From a checkpoint of a small transformer trained on Wikipedia.
Size: 8 heads of 32, vocabulary 8192.
Architecture: LayerNorm before each block, learned positions, biases, tied embeddings.
Training: 903M tokens, 7101 steps.
MLP neurons of a small language model. Each row is named by its layer, matrix (up: input weights) and neuron, and shows model dimensions 112-239. Each number is 128 + 32 x the weight over its row's rms, rounded and kept within 0 to 255. Numbers have three digits each.
After each neuron's rows, "fires after" lists the tokens most often just before its 100 highest values on Wikipedia text that the model never trained on.

L6.up229:207071090132147140105141120151089173130093115080107105110114152080121102120081100183131104146141145103191104077140048152090104083140119134147110138153116113124084129137126122134150159158149151237146161137157162063144075139115148136149115181134048081161115118111128054129133146142197093132103131089145119085145087109054084153104128128071134133148155055126152163133084161151139118106085
fires after: "4", "0", "7", "8", "5", "%"

L4.up275:107136123153145162118115117112190113107142115100140083129090087065125131194133108116147154120138127116178103141077073185114098122114065177157169159175112160132091148149121090114115117140080138124144157137128105136084162195169074142155159082055107119115091119111106111120141115094171172131109091166050095122140147151152089071067137148170131105087188130182158064101136079093072148119099
fires after: "\n", " |", " ", ":", " ="

L10.up677:165075129165161090081156105132147138118159093165161156134092125107064125147116059122136078126156144118155115153152139014143134179123133174155105114091102166164070169105161071115127127099089131120153117137139140186095156104153162108133091180168129091140198075112123151152096121127105154110091061114141114144156136181161098126092104154092149080084185100113153155056164146081122085142077
fires after: "2", "1", " |", " ("

L11.up725:149127064145078054100103102054115101214099103140118130134140141149108152145133139153131172190121108135119158195156154113099175117130123150103113076147128089157123144119128151129138101120157148115205090061127177160176135154125098108146162088140133141107141127130136112150077137156111106154111118112154108147147094106180140131102105156140195129126157124113124138147107081164100114164152
fires after: " |", "|", "-", " No", ":"

L14.up574:118113154138133075165133197166140106156143104086121080122144084177123142147121126169116147118091151120083168142154100173115172163147100102132105115136180137130110162108118133072138168106123172172122093115125127106143194110129129148112106093093121150141144122118114108108178115105083113096153183133159141076116129138107148162115121122165117201164136077145156200083153120140176164101144
fires after: " ", " to", " f", " \""

L16.up113:095098100106075117162134151143127137120123144093188126173108126143097163152135110163113084117159107103094142167141186154065145154118104127127132104045164186121119151123145100075128152126085190114132148115114092150152165098128153139148165149111144172176140105189070183160085154135129142119156119109134129118105146013164163050147125064110142078143138095130142086068105102100094136062099
fires after: "\n", ".", " a", ",", " an"

L4.up705:079127060135081076132113083144086110083128145127107088139103106162185125209135124073121075123068112122148129179175155158084119163099149152157124171152148137189108172184124104106212161147125086129173135153129103058128086161135115101158077110151152105172114116150143121108125085129159169071098101093130139151160140124097105101099123145155140137110108099194164116130086157071128132111087
fires after: " =", " is", "\n", ")", " was", " United"

L13.up19:108159120110126111146110084136120088169111141145129118156075166140084150115125118095159095162142170172111074178091076164173141173075132165135073184127146160107143151124073116150109147118148159158143191053131140118126092174185048170157126140131142125083101173145151064042126197149134128075115110106082110123132108155105150103133124059081110186133125176132198084114144172160117097140066
fires after: " "

L13.up96:116137147125100120128141173165057165168128122180156091183036152140133107153088088134121141108119158172169100076142113129188207164133094074109150104127141104123104178150178147137121144142144162128082105125138147180141206162090127076152183093094151132070080109111128146148137152096141158112180135136133094106075151139072090166126151077079148154090149061107094107159151095165060123158182
fires after: " To", " to", " For", " Bo", "L", " U"

L6.up55:152157128166139101154082066114103150104181144172097191123152111112098122167100133107180096139140175120175166135126143110134123143148108104124157127164098121129127111126200120135106120141085131158107177106084162110116083148088136122138120100099110094140202121147064074089108138136168124116168097163093160110134110089130112161135157117162113176182162089114122161136159141157194183126122
fires after: " a", " A", " an", "A", " The", "a"

L3.up433:141120144087132093113141165079162193189143115129101129108091092143119165211177110121076153161149098089085089156084157167120160133112124126112132159101143103107174156137105125088134159165129139150085137139195082095145138094150121082144155145113124096116118097141127186078095114220161155095135095128128193217063161130154192099139132108132112133069125142075094148128143148134078140159150
fires after: " and", " (", " well", ",", "-", " but"

L13.up20:156143187107156162095163178116129142148142136127132169179150129136123176111128131130158072151109141081146137192165167152152114068104089114161099154119118129065073069092146108099123106151099147080172147131129133137142160101153133147170153082112149086108133132154067100131157169162093120093139088108139097122146131149109112163106103108176140094155187131156068214103136091064140110146128
fires after: " the", " The", "\n", " |"

L3.up688:112057121222163079110056162159157149117134090079167112092108107120162094132170095166090082120153122135070156142154149168128132104176168098173167133173082135107130114190106113120100104130142079122173193116128139116118151187103219128131124098124065140157192134102112119177140120140163081122102138154115150101156119133097135070161106086166115107160101133190118105154150117122125200107121
fires after: "0", "6", "-", "4"

L6.up584:108118220089113104142060187127173209083116183121116146065154151124076108132107049185120163149115132102107175164086098126082120100136148151159120116176128084112112112123047069111101121121133069110079156099174138188094134132119155140114179105097137116126106146111087074101158102166190132096119149164167172120159175097111094110105166101155150161129112104107145142115161096129159134132079
fires after: "\n", " (", " ", "°"

L3.up608:123153103127161058099155123130110112189170127102105198102134066106140181125138126099115133140095104133101120161128155085106136108062100138117154102148065137146133139137128117099054096138086065154131090162179143110177130129123151142170125101107083094133155144096145135154126149220133113094154152105089090172146134111159191092153119169086138105151094082131178112132148145082114116185096
fires after: " (", "-", "/", "\n", "–"

L12.up725:184147126112112157125057082135151124141099079141123131159128166106115102143100106118110130142058173121094133168141129134104092165080083148120104083144119122109128105143145095156123152096109120185115115186085118116191111161136106151098146189133163129068159109149092080167112108131157155060131140117194201164154210134201129149113173078158023166122175167125150177121190182131099191130116
fires after: " a"

L19.up371:059135199130091051137149103239125179102088122115139104122104172121103114148095138057193134122178146137092140081152131146109099104122071142045083161137129096170088140137122129101111148105120128148176110200127155141116119142150125132124162098129130107130127162150127132109144151146207134157045103201220096102073125149156075128134044120117096083113150123092124172173114103111136140099156
fires after: " ", "-", " \"", "\n", " |", "==="

L6.up452:144153083130086132104094188121100117131101131120160105084093135163102100133129138179132154158124149109119158145093101112142133066172132106108170135161120145125103191125072104143152122157061174074159119114092157085185157144185142126180095114091133114164146121172114145144165084121124162121141081089159133112090149094207140123172111149143075101138149129043187198128151068092130122108113
fires after: ".", ",", " that", "s"

L13.up435:152142157189143131096148098157134127149094120108118131131088138204091222142105157109104155122110124136095129166121156123107136137120185121098139128144177169180150143125067108130121145087129168143106127103075171129138118134163095126140167131123134036140128094209147137075075124141128065147176140098093114069123173155165140202133104103164162134211154145126141169079114109115131112146141
fires after: "\n", " Party", " Bro", " O", " C", " Con"

L3.up555:097134178165154109128121146172164123115135136147125163145034179099114155155098121158139072080109130122091138139071123066160099141121151148123126105164146127163089139098082122055158152114124110129108111140112183101172153141144179187116144128186123160069090162165176120136091125155169166085197123145105123105120140080140146104140164123148162177120108086151156149077144152101176134062131
fires after: "\n", "-", "Senior"

L11.up658:138113094189133180120118135126056159217104160112152102199176171124136098199131132082126086144081112146105144141146123113118173158154091078146169163146159148153197061154096105094147165176081142111160167151124141109146058117092160118148141161095101161099127137168069138100126121065143152139094118144131085095153117133176111092146112080078163111058141136112155129126145198080108116096166
fires after: ".", ")."

L11.up458:079164148112143147156094109149124100107096103168154140141158114076130096132179113144093111148212094143138151145139102146200132143143126151093107105166169103156105104123111144104139111206103071182080059130151180101135118127181068204162114154186126099146156179174125138140139142136110180126090105080141118123139137134122156141120130134125124106119105159186181119137128124130075088081116
fires after: ".", ".\""

L19.up275:117137086126138135112113118144111097106120153054123126185107142134114072183142093085140127188211120132136144113118125062155146167101114135125115129105118107156151131187086105118072198126094121132122125166156176144150134179114110087152168112105153140145152166093111148125134142120133102138102094143148143116078123167084144107061117113084159064054110135131111140149124080153106099146125
fires after: "1", " ", "9", "0", "–"

L11.up442:040140114067101143135120095172188091100077168147164117156082115116083105173118186172126118100121121102182085108170142073165145131167126111182102109156160109119114136168131096148162193126146093195124169181131187133131134111164129108072178136121088138159087099127098156157048122132122163107095142126119148127185119135120073120107102141089109160113103154085117117099136111180119137109113
fires after: ".", " medal", "\n", "Early", "8", "6"

L14.up651:127160114100095141105164116175085146099125069099156104123138184087166142084140024139136089130096134066132105139114100190102140128125110120136054156100120140048134110081135118133120187156150133104117061131121194087194143120125151159157128119118085125089095147126103164142117135152062116129101139156118077103219119039112113089218136128151163118136142097128109168119118142086168105133108
fires after: "|", "-", " |", " Nominated", " Won", "\n"

L14.up591:086090141113174145087165124171101060194111138090114128118059113090157147169150195137084106118108156149091143095114076178155174129068107160103084176093107144098075124122102115109198140158132151135189128121108158135163159172114150152175159154156116168118109142112220171141163125156145148109132087173108118134148131132120039132134091105085095100134154157173067145131115142150132161116153
fires after: " ", " Hi"

L4.up482:157095153095116116079124155136167175125148114113154142135129106136162133128127075146095039150161129120142112094117185132113068125148118089123089181133111169178139116099135114163129154157121170133167138124091150127133087143124187148139189128101101131081105098110155156114133100140133112179126026144125142152153113155206108098154125036133126042140151137135096093077116157134136110139116
fires after: " Al", " Te", " E", " I", " Be", "Al"

L6.up761:102137052055154093132057175084137101067141129144121122079132109217143144131214092124128122074169153095197154145147087110121096088182107163121169124135100170121194126121154120121130197120109129153083174154141136151110190025142148123157152139177102127191157136182101125138110184136162074169086108130132133089154113136152110091106082141142096079083146176126180104101109133116093131125084
fires after: "s", "na", "z", "en", " De", "i"

L16.up619:111185108138100126056137121120127116114076144143158100175128162114080105146171168208096089197111177138145226149118173164099120120136136126111162129158140161132120113070138080146067108133116100112100126127123152137122111123085127093134147099123185116164097108090145163116064124128066132129157153122128156137103079182164071075147143191111203105170077088148103130117090110176113173179106
fires after: "1", "9", "0", "8"

L3.up577:137148208111143116140133128154145148113125187125147149102207159102097116204140086115170117143138157155125090141157155128126124057153137148116110110098187107169132139104107077132126122103094178169147117107152116172179132146140058112179121162094140128164120154096091177113108167157130110129139165080098103133143155104115150137166175211131115131200104112054159088191144144075133161125072
fires after: "B", " B", " M", "M", " b"

L19.up152:074183124153079076143140153147150102169130090139130138178138134080173142153160154101162108160101186127080130078202122065137148167058128163056138122124104160141173115135097161099132159171087117168099147153176148122136156197141127106049180100145051198149131139069105134129125141090162111140080137148122091106131068165129053094064083138145143093152158226121118131147125080121097163097137
fires after: ".", "\n", " "

L6.up44:131165118139130113189075142084113133188110144167130132141119116095154112148192150165091135152178138091117094162130133125101103092157170108156075076138110121121072115155153122171089149092116131101117090107132164127149142101118109160195161117096130150108122137080121128158172157145150176142148103141121127122141091118128157145116136191148131088132125134069157161144050155061104173125128
fires after: "s", " his", " His"

L15.up289:086166082179144099119154089210121110129089160161130138089122147124123063140180070149122105101140135095129109100129129095108145184101091151113093138109112125127175119140146084114137140134039155151135093070044150130137189091157160128125112151155121162129090126195134123147121133139154137147149112133104117096156116190132047164093131096106191125130154120108118192126103157127147079150110
fires after: " "

L15.up178:093172134124113157103100101080104134143144131179197068124128089135129119116147138120159185086150127100133149134175153136135167147140110143137138162157084092170127168132071141149079123172087147163135132077062143090197107178086087085167148118148157186110124100116124159102064073134105120159057067161112063209152157013107141092138118146108135142109137157135084075131118167092096149077152
fires after: " |", " Al", ":", "\n", "al"

L11.up236:097114071132102118130118203135134140129084105099086109106130127137117126130144117094158139088183142174022143102108097146132121161124138100119163089076056114151140115112148158119149143137111197115109145122158165138150167131139172151123141201148159113156121149122076160145084106145134138127049131105153095110163133112166137108122115070140127079111143141141125095112147074225145140121124
fires after: " ", ","

L12.up299:086140151156091190157121146121156122152137128127122168109078159104069112148078125195132097130136078110094128135070114197151081140093104159201173178139164091177051059107116119154156089118043140182158100173133165130123149135149113136133114169102150137115128190153189172104137134144186133162099108118133124134128139072130110121136144142093080136128171149139128182143155136199073106124134
fires after: ".", ".\""

L16.up64:174107135186138145153175189131126117166111084155164180155108124107140110150148164146153125071118061059147142130130151115114185166094131159111156054061097114089172170090111099178105186089161143172118136162073101114171123169128107098187120167131140148091106092169152095104192130128123114130105125110117150128126121134064122116154150163119183210133116195097146131099088104119139216151117
fires after: " ", "2", "-", " de"

L12.up78:134169136148163153156213118141143132123194089083121156108129157143130140050105129192073161150088186149089061107076054158124130068146117074144146133185133130169104108104148164124080094087093148161100128075154157163127117101106038129173124148097099150148121094130125126095125137191137147080131076168181108097126130179107134137143178152129062171180176104140106134112088098170106129107117
fires after: "0", "9", "1"

L6.up442:134119105082188159089155155096143160124120073164112103147124180168235168103134079131121104128109059137162069114103117129137125110074084076110093200189116211115109110134178123153107118155118091129152132123153182134158074163107099157176106130099102098115199088134184094091126141144096074152161119081154180145106130133166081095191128113069166096157088103155169160104100116122165147133063
fires after: " D", " X", " E", "D", " I", "J"

L4.up325:116149161082152112184134134133237172134151137145100082090095088135109160111119062141148160151145187111090128126114161123179155088071115163145124130104114096186146097156141115163145104085122133128093087118128066177145095123173134110130155147106107129127172122143123149118123105118104202090085088109128127119147159124199115088093117148125141133163139112148125201182106097098092137082099
fires after: "\n", " ", " Democratic"

L12.up334:112106100092137105125107172152130136163122144164155080165109112174122176108185138159146163115112099157133132115143050106123094111109158153146127087171106213086154225118137080106104158082120197144127097098130142112130096183104095126125097064161116131090168121172094121096144087178084103106102115125155154140083177115141128133199182174128143132051131102106128105104041152146108150200102
fires after: " |", "-", "|", " a"

L10.up318:108184152121172088092135148145124145132131125158092164098131170108108118144121064149145160104151140075171169134045136113137131133102154121163203140135110105127131089167151094164136075103144107096164146215128087139122167143087133131156053085089109136137144157136125059133092137146049068115109126116144199081167165098161120156132125135072118156110142104152152154127169109150128180154150
fires after: "–", "/", "1", "N", "-"

L11.up396:098139152095155086131118075139161126135124131158174192078124060058114181146105112108193203108137146072147104142071151138202075176076134100128157188202168157161171157142128150146031133130102100136124152146151143120132133111164111120104151130065123121159124140133085091174108157161076125084132123125143136131168115131090107154117127133153139168096137159071175141129128125105140134090123
fires after: "\n", " ", "1", " (", "-", " a"

L16.up537:168134149230161096162125130145155117167166143124116154125090088132167131129110127155181158112139150137143110096182113134134178120100128193088184142100022082198117141148091124123115166141112090147158122140128147113132181179107055108091122118089124078124078102150138117127153167136093129148082060120170114136137168173107095126128140170167154099097121087110135151146182104101112117129150
fires after: "-", "\n", " an", " ", " \"", " ("

L12.up81:137123151133074167141101182152134099125049146162129142155126183124113203143122147108118141073138113091111164190079149136102097167133155146107104164114180162129127108154155055173096124081144107145016056187143154076185172088137142089116123086132123130103056101166129149151130131163104113138109098082116168149107100128110133127167191191145083162107033117192156136132131100170111154121158
fires after: " ", " (", "\n", "–"

L12.up727:146167141120136127069102121170109104102115113095188155167190120091113141120132120153074128059136110077125127162169114103156140115147036156166127173109060114107142166116127114146124127096118106133145162094059136105139119121143087146154128088172104133117140124094111119129189130163088094135109098161112101068116130170165145182167126060099125128137222151146126145145133099156175094203108
fires after: " |", "-", "/", " the", " Goals", " a"

L10.up510:149171141131126107100106121162130087181110107135147139109092152145142139110159087150177128107112088100113176144107088144112140180166141164109114103062145157127125191120137042143143132022184098133123112110093174112145119113154134089122119116054174140155179118168128148181126184165116106132124117074134169182165113162119145156149172134097128100139155130145134121081145105152171116166089
fires after: "2"

L10.up743:209094177160140122138145115116193078168134178070169077145170164162135130100134128118130124123172137079087119184159132091127147098175072118119136178077100155076127159100147145123219108141124122172142108088107091136140145123131112117223177134130097155178132056128191120144131148135126134084151148083145125106138133163126108131158129149083100141121088142129127009187121090101133129078108
fires after: " b", " G", " B", "h", "1"

L3.up699:106090136056155111113115135150185123144123148135134136169116164126122094129183146083146027157189136114131131199112091094121157112073105124158124068129130073087112110141107111077105130161119138125125085102112188123156116129214100153109119133167135110089169127123111101080148119145096193114204124101115110165104161106101121136101048125129094094102161164194146117155161090105121164109136
fires after: " the", " The", "The"

L11.up670:109127125152124182052126184152037144124067132198106078121168103089158132127125163184132129090188135172136149095152112140117140148129149128104117193056083112110111174101182146101145115160118098076110099090155118186173088143154175117114138161114167130174143145112053133078147124097192160103099119096166087184182135127144112105104129154142133114164125122097129121066101137133134145137074
fires after: "==", " ==", ",", ":", "===", "."

L12.up676:124111122148077085110125075128144075119146105195121081168148127120141150139102067153103127082191078159057171047167080125124156142107152180187135160185119138174096109118101192144167112161086064159109100151148154142175119135155064134077074107092090174141178113145137135117093100126149098128127102080119117075200096160129100164101140112072156157088115109147141150066079141110134143100107
fires after: ".", ".\""

L12.up95:106158132137152097126181130109085127141094127108156084139121170101136120145151150110162135115119144174119110124138173106120094120111074133096115131138138130134139139064059083102183136208111114150144127192208162082167109089124177118179097108157101145099112100093124074134041186106148143114095148133119096078113118140103135120095166101160109175097150205184181116122166153091068137082108
fires after: ".", ".\""

L19.up31:125134092145125130081174150134105139094085167131109135100195185123084121157154120130148140180140153146075091108153131179146090151124116149145106118082138161191182052159124168168127104092146119128101162120140131095182129122148104121132079135139082180134104149148165116166126103139102102076190138151125105138097096156140170103189127131185098124125130173147113068089181163087166093133162
fires after: ",", "9", "1", "0", "8", "3"

L4.up699:145185141136098059176139132118160125210147119176139176127124084163137126080147092126149168127146116164149084167132146128088165087115163178123167090218134125122165119198146131124146162096127137146137112101094106166151183082106109152156191098088066117087099068106099121115111130096165147099103181160109131090160124078146159088200164103069080154132099106112140130116163134130112152154116
fires after: " "

L12.up154:126101132152141132118134159142146060125128123142151139149155146126121117132149126110152123074142133118150090138152174164174078141101149083151098134166160142175094118108150127129153196136145120145092140140111138114149145140122091190120087103127167105137111134165157066169142121122186112090201118085119102120060133091128146094111119134108149098079107123143176156111128094107059100072106
fires after: ".", ".\""

L13.up695:143084155143107080134156167159103132150131123122076104050133102151195110094154138152190088114097120121087168135108100094089110138110128131111133102080112149181088127152036117094107095124166139112160170078169173084173134081134091110154106124147175179158119111113179094117206120129171107128152088111098186114193105107167170118113103145133168166106136115090164143116093141168153140127135
fires after: "0", "2", " ", "9", " \""

L7.up739:140154142098167127151164094124123147136110098134164158165136158096138145134204105138097209074095140092086155124138112072075132124091134139124139113162109145168133119154120144133154181093155172153136093095151114087105157153096079120148098124097107074132122140180096169172120152100094087140121166131183110093114087082126112148079175117135148113187132150127144145106155111145190100063114
fires after: " in", ",", " October", "6", " November", " August"

L3.up118:126142074139111112105167119152080146128182109195182116155084104158152068101093123155113070111062144143209121136104105172196116136167103086110108152192179169147129149070159099137153135115129131150084173143120122078192126077154119118134100100129144142132115141093169170083094166143081135064148100149155157114109139129119114115194066084082212141109110135148076079147144149166129151100129
fires after: " University", " to", " C", " Co", " To"

L6.up185:089156172063168085072164106180141131141096117126063137126099161103110097138130162136064113155090145095119114108139110107131159112106140153098125116143160150141119099174081123147150122112172086178132139115143158104095105097128071092147142138190062186065086109184148085188150096146125099161157110141090133111123138125196095137117119178155168133123123069169122101140151088098126120110122
fires after: "-", "ed", " Production"

L11.up666:148134138099114097122150110121114121144080177113116114173153145131157181118177081166126155177182146174105159082181121137165136121144147134112112089177094119149103130122131130123166189081132132156078139229099093076101144119097073067147121124132125082168136151208101094196129170088132136111108092175179164133188152118154091110163131159108104127156068166115148108187066135078164133141115
fires after: " in", ",", " New", " of", "ma"

L12.up42:121081197116118108099108119156125126108124085105023073122061088141126131171158095139125150073125158115097176081148090176171136167103161129123124136095130087075131142141156153158132111155096141121167104155132139094152138086092189092122157123075184081139102129181155143130093110171126145132097092098215080154112150119159125121092092054165119086164142171076173141145153122138074096150193
fires after: " ", "-", " (", "."

L3.up607:076094126111099103170052088173122199174117156099151118106094170096116176148135089141118095144144107100150172154089169146094144137073094115149145173073188107144079138068149151131060092124105149075148117145155126125114115122101077138159149081110174123079104111138173151106128143138122205135078182144058111153102129140195124120075173075057150156153181101141201108117130057114099142129111
fires after: " ", " Gu", " O", "\n", " ("

L7.up633:170125133086137132172069147109096128117150128163132099132082125162131162137133106131127142059167116147123159143160084156124179110125154067167121144103153168094179173131132092130174131057075054120115111170178129151079141140127130078128110128108105099164146149190089134120100120105162151165158121098155159166138086099137145109101038088138162101088142142195142141067138167072130073117140
fires after: "s", "1", "de", "en", "z"

L10.up559:118155121172116131096126056121096080180121201127122137146116091056142132199121137186121106117149168131100109125142144131135100077100095137081133084139120097176150154154134129095136112164101091117105141109172187153095132143110136126156096136088122123114170157111176214107122126128076097152129132128188156150108098118119112080084075117118109108138185082128060148099107129144176079068165
fires after: "1", "9", "8", ",", "0", " "

L11.up425:090087133187155073184130124160168046123107161139103160072084127128084136123173085091121168136130139186098132151158155129114120100143091143068087146106134109138099145168168064149157120202068155120145110114122067151158140132136194102129070101107143149142121118121155151073099116170133137118139141149131182121146144154148110061071059095118104066125150144141110202149183087125150138087142
fires after: " ", " (", "-"

L12.up531:121167104147137165117152143081087113143148179096177110217137227116098111188174089163149142137068132145090164077138080124113125134077141089171153104133191135143151086170067109123127159114087111077124131178110139148122115130141117215110139097100066170087190139128106141173119106114090128134180102086148127069166210104154124137133172115100126125061169137107153108081079117097139139110184
fires after: ".", ".\""

L6.up104:112131115106106123101110098147116155147138126119134087173153116173153146145193132160114047108139098116160108161131170120144155110155098120137109136127191180096129081130114108179086142069171149132154087096132158127172094113136065144109122053166114101063119110135134191194092141145101142122152099179143172088086115121154110146142179130159075088139171143103099115151119182167121093139093
fires after: "s", "po", " St", "a", " Ant", " as"

L7.up20:121126127128129085145169122080153143163084185134148135082100128160139116132204161116115144123152141122151180081147130140134114158165125038186117124120124129114197083121115100156089149071101098171130138090148172197139137068111126171132102218108098137117133077145107056159146114120108145134135186134087152122132117151140118193135153112168183076151123138111168154133127099093182127134148
fires after: " in", " the", " New", " ", " his"

L6.up465:148108137120147104111118091063208088161114177118169100096190104157175199182074064150100134106069149114132144133123079178140179132189170139154139100151139157139163080097119093137133147131109131093065133154135120154141104130090128163149163120078130141127057093160113114164172101144123132142123026110103179117087127143126121066170128106184074170088146103162129136144137122117130148141144
fires after: " ", "1", "\n", " |", "3"

L19.up719:141106078078142154094080178149129163145101157118132130107136134145123054119174108124094149179131175049096103133132098112112192160073141129099142110105064147156147128113130166125132154110124158121115135101183168104182191166099159134118075067129170125087171141108131082110087089175118071089131141164139143112128146143147108107111109174127062131112159080120042123128160105132145140132119
fires after: "0", "|", "9", "–", " ", " |"

L19.up494:123115140152122138093111140105128149111133190095087150127139141114157102127071127187147100189157160116165139156066139097089128097087131088133092144183140107088169142091111141131098123152176125124094162171150141110136096220133157088071162121122151150127113101126155072098133109069141184136138141090101195161121157171100016094065153106091145079111172107119165138157131134108091122141087
fires after: "1", " ", "9", "0", " |"

L10.up436:173195128136108111118168111130102177157116095102125137108152110142129126077127091150135112063095115108104043126126126098112088100148155130145199150179099135154135085037161085118100160105162123132074097122179113129149155102226145136130147094130143129133186139101116114095114131126124142096146066157092149113057085091154107137088129118115093170133149133123144075076141097112139079208112
fires after: "2", "1"

L13.up689:115169165153121137146116153111089145153160065112131130094108158143137149123139112105138153167193133069142162168162112143096096146151133166100155187107129097161151110136055088071156180081165132157170101136141149070141117161130124111155164174086190045211103106189095142117075108142105146099107120103147158148091162163115131110174159061129110070098114131135072062100107105159164145124096
fires after: " ", "2", "1", " date", " |", " on"

L4.up648:108111100097117126146128075165195155149125152089120094154142177172120136131077069172120106158118071146122106114149070100166178166114089127106082086178115123109141130080123139205074105118117133121125190177143138026129101175144098125176125133065102105144110077129152135158162104153101104139111108120122112205119168158072087098174155109128175105118157136100138153149167176121127100119130
fires after: "-", " (", " \"", " non", "I"

L13.up245:143164113131152088160137150155095105157085139087122147100142104130059093071124191172130174122109118070120119130114088182149116099114127109103193155136140105129084137108100120140118155145149060121113110225166111048134161119108065153163180132105118182151136060178137101100175107137117136105158106150185102128160181107080145094082101130145141161170117126133171041125179145109119131083168
fires after: " on", " in", ":", " On", " "

L13.up191:158139159136129143104117155181103111130116135138183152093129118154153172139141114178151114120117162125152114102140102059138154096123127139141210104089166192140144094126083088091142172100123115124084160091140117133078165124115161163106129086063124114163086111127119095115102099193154132101107058174112171117142155126128159131187197093202164123077071138087121080122130114061112173085096
fires after: " ", "\n"

L4.up147:131160113058138043116098107126150155123111144166124095139167095142139151162175129124132157098059112168094126127094091125120105096146109147159110138156106134153135114093143148147105090153125176157106142180114095096123037122099135125112134044109129157097142143118123140188159152165170095099110142149193215211173111180119137075146147077151171081111117110135136151093128133109125134158078
fires after: " medal", "-", " (", "|", " named", " Be"

L4.up159:185147187080089178152164149092143151174132145137144153143083084155212151087154128105108136116131080126083140156128097095117184105108125104109134133125174156082194151204100100110097124117126094085152104086115114166121128151148106135152185088148126151152089134170105090154070193154163197101053120183092162136143172158152175163144167133102058167070106142113113170129113126138150174095094
fires after: " ", "==", "o"

L11.up4:119116102109098147132157093195099199129133106143144147111123113126126146060128095179086069138111096131139106143149095147067099129125110153100120087141122119061159103129086103113099122181124064071154103100161159086133117147112183085134174141104109069137094125107158070105126091120128168104125100154083197117136117140118115076098114082131077103081166158144125077112123125181144093125113
fires after: "2", "1", "3", "5", " "

L12.up11:159090127148081128102167176143109164125112080067146125130084134073126049154178068195129140191134184156139125133103132162114110121120137136066153100120109144170150105138112107118129143145115095102119140136108125128111155185076121134116150125117090125146111112145100079130114166130171095184156151069133132071109107145069134110165137137121097116070115131149059100140135155138127082109205
fires after: "0", "5", "8", "7", "6", "3"